Part of a small language model's weights: 1432M tokens.
MLP neurons of a small language model. Each row is named by its layer, matrix (up: input weights) and neuron, and shows model dimensions 0-169. Each number is 500 + 40 x the weight over its row's rms, rounded and kept within 0 to 999. Numbers have three digits each.
A block is one neuron, or neurons of one layer that tend to fire together. After each block is what it responds to, as a language model described it from the Wikipedia text at the highest values.

L4.up1515:489585423435476567454498572555536509504488477513438397536533513474502467532525483504449467525500507450482478432519558452463496424471551513479553507482412536498502490453389611426519485497463489470556487543431554503520515509473489526485532480539460482506439476519555528529503481518592450461532465445509532494539516542445492578498418488521478495551549518450557527466506528452523518501504540528486557510535457539539539481514455503469477458453509500484467488542550494533510499501476512466513474492434479533505558479
Phrase-final tokens before breaks. Tokens that close a phrase or line right before new structure: newlines before list dashes, equations or tables, and word-final pieces like -ara, -y, -ribe.

L4.up110:525530485524590551595463482586538522571529415491502515448538513495516440430537414510462543552415517457461534497581544533418470479551486478542495560558384529497524470505535511557494513488457493475526521559514490514562521517467603519482491547458502495529440508448472540473513467481509435447493485562507477507479488528510518464461430544515429468441483529525483541554551526547414545482480519476524487513552463488516495499523467440482528517473528547493475466474511473496533417516466492509454530546532543563509507557
Pre-verb adverbs and negation. Adverbs and negators after a subject or auxiliary and before the main verb, such as also, not, usually, generally, still, n't.

L10.up74:479492543562507440466484500489434522390477442463513485490477490599483495517493520435481510486486486436513506501508530542552433479483469542510463507477445500530528463525498554520482473450470469494524483491488478550505477457493451507392488510525497483541486481427558498506446396472501448502477564550520486509498533491446475510500503516482525401526519521499545519506453503510470477472510511480571488512490536528574506407500541510489532540505501490496498489535445422477468480477500542458528491515494528487489586568
L10.up432:495446480539518520500440438469535474550507488511491477515497530453516447448502513555479540510503426520492522468506470538483500502450549495460459513565494504454464502461514534558559458527508509503524494560449539489426505538507536526564515534534459542474528481438430521499495525526460492563590449520507499450541503559520492525499469452490528525478520469506559398450405516476489457497469487502482554520530513520489517541456398491500521514560481469515509447475454486565476553474553598519558509511466516516542518551
L10.up453:498575498473514452546521529513527544480503425435473441486498579537543498440576533507445495516471554457455463536447474545520443561448469487533523449460464441494534550545445525441538501465542576570553500388556565496511475518566472491542547451419449476553501498492463511501483483554527497474449501420526469531522515537529526548514472460555472465518491481481548441477515508488526400470475521526527489485578469488524575500549451511530487517510554482512523507529545491511485561481553516520593482544533545512496494521
L10.up608:471551413497496539551489508505445548504537496502502481551503510508465426499485531500509495499480554503573535492430514551514476530511498480521519529486527514542458479499538560477490525536495473478583496546509551488476473468530482521521483557465540523521530532507460517512453445524441421450532473522503476517542501478464449489547390537456468554479502517380498536501452482553516426515536532535578509558552442444531533505524528453473468528509544480544511568506498510555526458476519490507569464518479551509520543487
L10.up616:511489444491487471509461536529465395543575486496501448478471509515462469516497407612473473529564491536524464457584465435497466502504510542494465498481475498468531504441501511549556463523495497512500488534499526512522538507522554641531496550571544509504441457439493432499422543522512433504489449516467488459466530489493475472465451524475506433483474476487533562443500508560423485500444491508471552550521500501533506467408534417448526447494504474475482543516503547499441498522524561482457522553465507527482537524
L10.up1034:480455497519512440540495509580507463476523439500545446446447548598490435474499449500486541512532498486449500537523464502429437508414573485432487534532405476518540511441488526491589504446533430451503580524515450475515482474498578575485556450523519479504527481424526530504450502536434482486447513516500523497454554559519458492430521465441464365482495525499430481521511579459501466510510472524521515558478531453471488507545483516442423456499523629488516511522466531434418476511536541502566494453416572503526517546
L10.up1200:511476547491548483482496514469493460487520504445438531479475476524525421546500530528430445522611487520449514520481587515508530441448485487507500475493528481459534451450472562470514551490481493417488448481517497543547472499596540558465469419580498475483524480511521480502478487455468444506554445483592494506473531488454545502482536527513559427474546531518486513412468504489495496522456462520480525508457490503538471525547466490460470494523553525477506521514536485494474415519516526508529394523476520508527559567
L10.up1249:544507531487525409595452549532516491432557438460548473496423532498469470495471499432428486526510500454513445544517496503478492514473539490519417472479498542564481420471453532469540451495503441532576453403539517493503478477525429535473561478574491492550462487495555513535471528524468480437496551534497570509534521523534448542531510531447426491482487513517455492471477502587460507517504506512609502511478505535524488502512435470448447503498524589512448523507548484478451495482510501452525487486449522562492489529
L10.up1362:468464457518489492505501587481535433514499440473474503480433559472472438515505455495511508468539529519438545528501521418451552515495471481478512506434479489505464554439587638523469518520518508500508441508450454488478597505539497474461485546530528438568481472481570486472470490593543500405526426489503497473501468497552526470472461469474483497464471527480471471518482545528444554560577536526507500521493515529515458510516526429498489484387561555502484543472449508521414503495437542529460517570519523531466476486
L10.up1382:481485529506508502499489480553504430469571473499499473472465570542490433533484462478544522508513561543506506510511549546554460487524533475474566568503495517470547516401426556564538473473545461504557515444490459445450469524565510519494555494506533489498505528434476474457552467542412444494417525515514563510474508547539518443466514462525504451502467533484562505496441523543547545493529442485441545627506520474540559508539454488504511461506588462486509638537419498458466441460523467497505458504437497506477510561
L10.up1438:501557528519535508501423495568501428460542513534515547439436564566432475426568522469473480550424376453504534453508548480464521513488567545447523551505478475460527616512460544565468497427498452557526541548580488534570509509489542486503487495478464540522516465525565524466446552534487450510512480467450517496489486537493518589463497503447538519453508461402465460478504570521553526493479541496519482526535503481574483549503496489590495496538501502464611534476420537501539516511478537573524425554515520508516510486
L10.up1495:499514468606477551555410479499552513505566497516547425492518514521496559454495480521498551481535495513459501549530592483466567459467502515446504489517515523479582537484462541534478541445510511480511476500564505528572544549485454549554474522575454449503556542497528537523402458513504472504493540493473522537504541435516555483548517460437535455439409528468542470512533544518439516455498484520562485563506485418501478468486511509492518514422496565500426518527430501473487454482593477505507443512455573541519465464
L10.up1785:529500484518496534494533570451460446490565477465484435462524516513515478500569523458529454524517385537457481500469533520467509423435500467546488513469542504452590597477401475448583524440521493474488446465529525524483494465500529544562487449447490504550516526498514486457517433529531434494531518481508464459472532435518513567569496488486531479533534474456489476476524434493519485513424483587494565480544487474595546437492457533520459484482458494490541490558484510443481535528426503539528496534564500516557500571
L10.up1807:481438505500556439485496438500570521466503541503494545508474542515502476495599480455443501487524503516514463476495523421532530515469434497548513553438535505502502469469521563541507425440477496455497550457509526449473491482499474474566514462446502517556563464517463505503539524533532468505479553491514414576427524492451509509466505457403558501455534584484468422512474500489544474460475499460508522545484545514490489487463485514470422568479467489489429517475502528523542571496526518425550471447476508561582512515
L10.up1938:445456456516460509517527502499536457541482518512478486438420570461528528458554477537446496464527527538521575517537548493503439478507479497500457533527433505544555508457503479517502523493475407533544467577419525531491491509461507541486517420572513482538534450422465521499483534559527515409547489490458482584487480460447566524499385450492539422473530472513524470482471554408512520516487435538541489547514511561513525463536558486510500399407486526455461515483580519562507514529516543432491461468518434511445534496
L10.up1945:498541473519512540568527489489578546532499489441508509477469532483467468505500524415456498485510561488492476510497465576482493432535518535496479482503497504500487479458466518534535520474503484575508531519509460471484521506583504510529540524475450463456461465507562476539623475481421437525478530507513468414550459603455471482507485465431464498478524536500453445473463497501490471483495442460559628593456487512603477520495485512504507520487511493508477476500479563500450408431469494581438503501564523591439473559
Opening quote or parenthesis. Opening quotation marks or an opening parenthesis in mid-sentence that begin an inserted quote, title or aside, such as saying "We…, Fred (Tom Irwin), and "Ram Ranch".

L10.up22:569563492471559515471441508626503458526555507439498432402529496494527464414539447536532468427543445465505530473500525500441468470475445473506496531505526492511491450414512562538460436499446502515478454527476533500502536504530502472559453484468444490518539555432465472507539505500480481500464489508609463505500533535526483461465515518559518511498516479446433486553486486406528510512486563482489470528464571483460428556490489424500470534441469475500492493491464515567449462486466548486463509543510540498546489531
L10.up216:440522453519488510557502472497488559468575544554510510435490591442460541491491471485501497438561488500499437545529522554503429492557541531579568473498444466512504485458464483539489544470517527539473458535537496513470522539504469470524471543473542523486596530536517463484480505513504496504585495509470497478473395499507536432440497511518455440470450462395537475539518515490455492484491561455488551509453503506559465465497529485481538467421523515501469480498560483567461499456484556477525540579544525511467498511
L10.up456:575514515535532531493389510504597515480542436482494473483499522495504548452532539593490491487468452432465521524481507408511486536505482572500492528483523439438500512549494518455482507523492437459484552500481420472540545527423459478506567507459473532438483501479543485515495517478439442521526493531444449540426406497520446518539527452479446430551549543487501540471489480510511510470463461571492518499499491461465502500476505537548567522430492448466538416443468555496474515453487495509458523610561569505481482518
L10.up635:457545450489499497544520449473507458494511491530512560509470565495413423440452516530459483552438477558512449497549536448519481555485483562489503434490498469479504478467453499498576524399562532464531485533481520492438527544586524488480449482535475529492496406462442470539500519549476472463501473469557556493494484542459513571526408516482584434500479498438533453457474538418510499478485510472543577544510540535456535525537469452506474479508510551451469466541545435522513536448518521538482522527560516556553432553
L10.up768:595524443472575510453443476516523503511517475484494415559493564489461454479522477528523473506506459411471621498470503458469491537499435477548487399486508468387516485469527497481482468469397513446600461455517524523489480484526562552500522510580469521537506473506536499454550526519530493504431473499498553511530508462561479582483536452456542548538520490465449544466505563506523529483481504517558492542455491529546529445457503524548514511446538466444460472503410419541483486442506494406468459496490507525493508416
L10.up799:529507472493433524503450548513523492494490437462513497507561586476543535496554511521528512438479491487525514480509547501487477537446499537473508528518497513513513475549479435502490441478497404499561487491488503481496430620460461558533579539399494485590564465501506599518441548565542524520519519488486469512469460481539533511455515489446501414465481470468548492528469540439523523484461548500555520524470501529502523546556496473516520550502465581529541450520498460535517489441458498540481497512449515534513464544
L10.up1215:482504489447541494538552421488518483489513513486452435529505570523379429531432516526501454516478503513507446465485482403507557450469469546499476484446519492444465455523508520450504553485458534480582537574458597498515517582476522493483509464502451514536462468503511515472502524483516506540523482459358514505508460546469423493502430426442560494493540546444515492529383486553530471528522573547528614517467552412539518508491483435534478471519478491556453451501486511503491465472479482494522548495477441481466460494
L10.up1247:525508566565409504519499576523511477572562557466536477502472505500426463557536516485540514474487442529425421503511538519463509551464484610538450532458494485495527506436511505498507543425507499487580605484574541479465515501562551472483521477498537436543472506517463478514570477502567496500595494452476480440445425529456479498551499431537521521498503509524538419485420496481516523496457450491477500507501520538501503470499440476534527468459436533446448526425455495575478534509482557474532508524504478520547467548
L10.up1377:513422567451475460478529457480514480392627480430469559546521593455508473455492495510580481503482511539487512504497471568462524550464485544468476515531578439471540461487480548524485582504493555431503552497510495481507541537509498521460520529434519421552478487448480449502510526446511503476522525556524549510505485553467513565474483491465483511423512567522479472501458386497450521486458512529454636443447508513487561507536515523526544534507470449523527535513536508595466526500443471534460490527524530480622482534
L10.up1530:462535436480513574490487530496510499520531457474529478454471591492450420438469538469511478464478388489504550456560436462558552498573414574482462431538507543417539522507520555583464462490445473520607533551555520567481524525531561560511428453459464504496551448460505546532525525541462444538496489470515479527562504464484485520526446524441563421414582507422498534531513544537482499592530487496444510550527488482498466485497475501479487454495468452494476461447510485470504452501449493533463464525542499538568466525
L10.up1595:480524477429506531518435542505514503544520535505502512522522605505507450540510508471512490508483507474511538451531556435573535461460491556495500478447526425471473467557517499466474480474528493500588439525511521504556572490453531543502461444468461462566496440408488582513531496497493508500452480532504504519436502417441527534484552450405526434490474517484574469494455538504511542446455565544524537556503543570489517536491517479475461510496468570521536463461446510463480519448460469520479451577495524584508498543
L10.up1635:491502505483489474519468473532459513495445463517517487433488501532455468463432505528500512469549407463540596533574534465481474511463529546488488522517490499446507496475451419478625443443455465495477524490483406490603486566510480569505452495547483536543552463465431537453483562452474479482488506530507503528460499514556511526513410499457515367509427484545497505429520505406484542440448515464497499441521531492529558490587445526511570548556539547511516495482517502494535498518594537514552462476536533526519537567
L10.up1738:471562467440570554548398512423518486541524528522441457507476603445509453488500563522469514483462425465447481523562520512493499476458515524456479493473533510488516440509440541527515502483547480497556470526537578506480446569505522482524551478503464556552534459502473540578522575477486462540487482482513570477508481439528505534464485439423452474446533504465533465462443475471556561467493522447474584507558554478483457486567563490569473415434428569493492494519452489555502522461445563512493534495559549542504537556
L10.up1767:404545484480531535565495525467515489426492478478484531418480562563481429413520552549457478531556459485543605556553553509463562543472552511459516487496483452464454385443525529504601482472465539481554480499500539588565552498538515501467484528577491519505547513448468396531480525549502498474529478524549524436503537586532475500545446499527519501387462498458418456514505516477483515397484503514509536458471551456464464456451452536452520466535553586519509458510575438498443507515509465447457526511550473497517510501
L10.up1896:535453472465535513515513450543506434523568500520507553484497520504430440423494464507506491507480530527495528505484508460495490523537454521543467579440509526494507487469482549519477415450490529435501450545431502601482556455507461526539493448526518522538537523488460476501483512553484453485521505529577505535473480508440471524529448457460510486471571511450487474547491514545527563545394458459489541550542467465537513550466450536513534467563455488472507440499485581486477502523427507533490530510478556499445481554
L10.up2006:482437511489578493439470531478504517502473414529484534518434598446490506447553512514559449540508417485430536513560523465510525421483507515480459509450478508463510544466436508472520520447483510491597504550565572511615408494465584569499482500517561579492500498448417540515550528539521473447523485561515486486569468513456451595528456500599505417464552487487519470501512498548503516503509572474504505448461525457517528469505527465402525589525457541512494443456551504584435539547501497539528512522536469456489459509
Copula before a predicate. Copula verbs (is, was, be, were, 're) and degree words (very, not, rather, extremely) right after a subject, just before its description, often in quoted opinions.

L5.up1033:454504468485520555430512505566513513559484543511500427489493542470579462525440488508457557530475404414464545460545576466509525493450467537489466538490495482464458503432500517490512476471445457502545559545509488513556552528523502469479493457486528497416510474532511536524513446526495568552516512434519517511496535538472462516477477509477517566526518493510598511493470467583487547429475484569528588457537513446467542464494515446555509453501442568499513477573520552507486459479486568540552514510504432524508482495
L5.up1130:499480502584487518512461524506499503466510479499520497472428532576520490476470497560487499453516523436539532513525564438449502510491524478543481539469502455519562586462459550482539495489414536531530456502460575551476445471484545513449481521466541525567554507447532536560469467549489497405604523574464473481540452508454506528494527506483586457525550480535455456475485496539499510538540458461519538471440489495540517497566560467485493470389480504459482542455495511488532445468535540500572398573485498476438520542
L5.up1174:501462442535444518491477518562492523483585485479492426520440521506458466450554560447468509471506529467469497506588500490518505474484573442492554437543506440468571558515493527505529485508464441468502527606428508450495467526510504573460483592548535493529525459470509540492488464495516536456615469460491522519442508579438568580429513445555521535447470501487461463454535465550478547490482481593475551493512501527493518433486543434401472457442581491510450510516470496491495523487519476466495433566484490489507512519
L5.up1301:504506408595485536495509530548612456486539480529511464478419528464495547457496452548447470507466474476454441407464509486480496492455525512509498403438474542526580521464531566415552503508501472467573563524468537466579497447485508503436514435509525590556481485510492493476553455501555494484525494474518489479429531464468501540456456525444504473484501518459505503485500434456515519442504466455500656578456549522496528441545549465480525441489494455529422518562466497456501445506430490486520526495489526527451505466
Clause-ending punctuation mid-sentence. Commas, semicolons, dashes, colons and closing parentheses ending a long clause before more follows, e.g. "schooling, but", "crime, such as".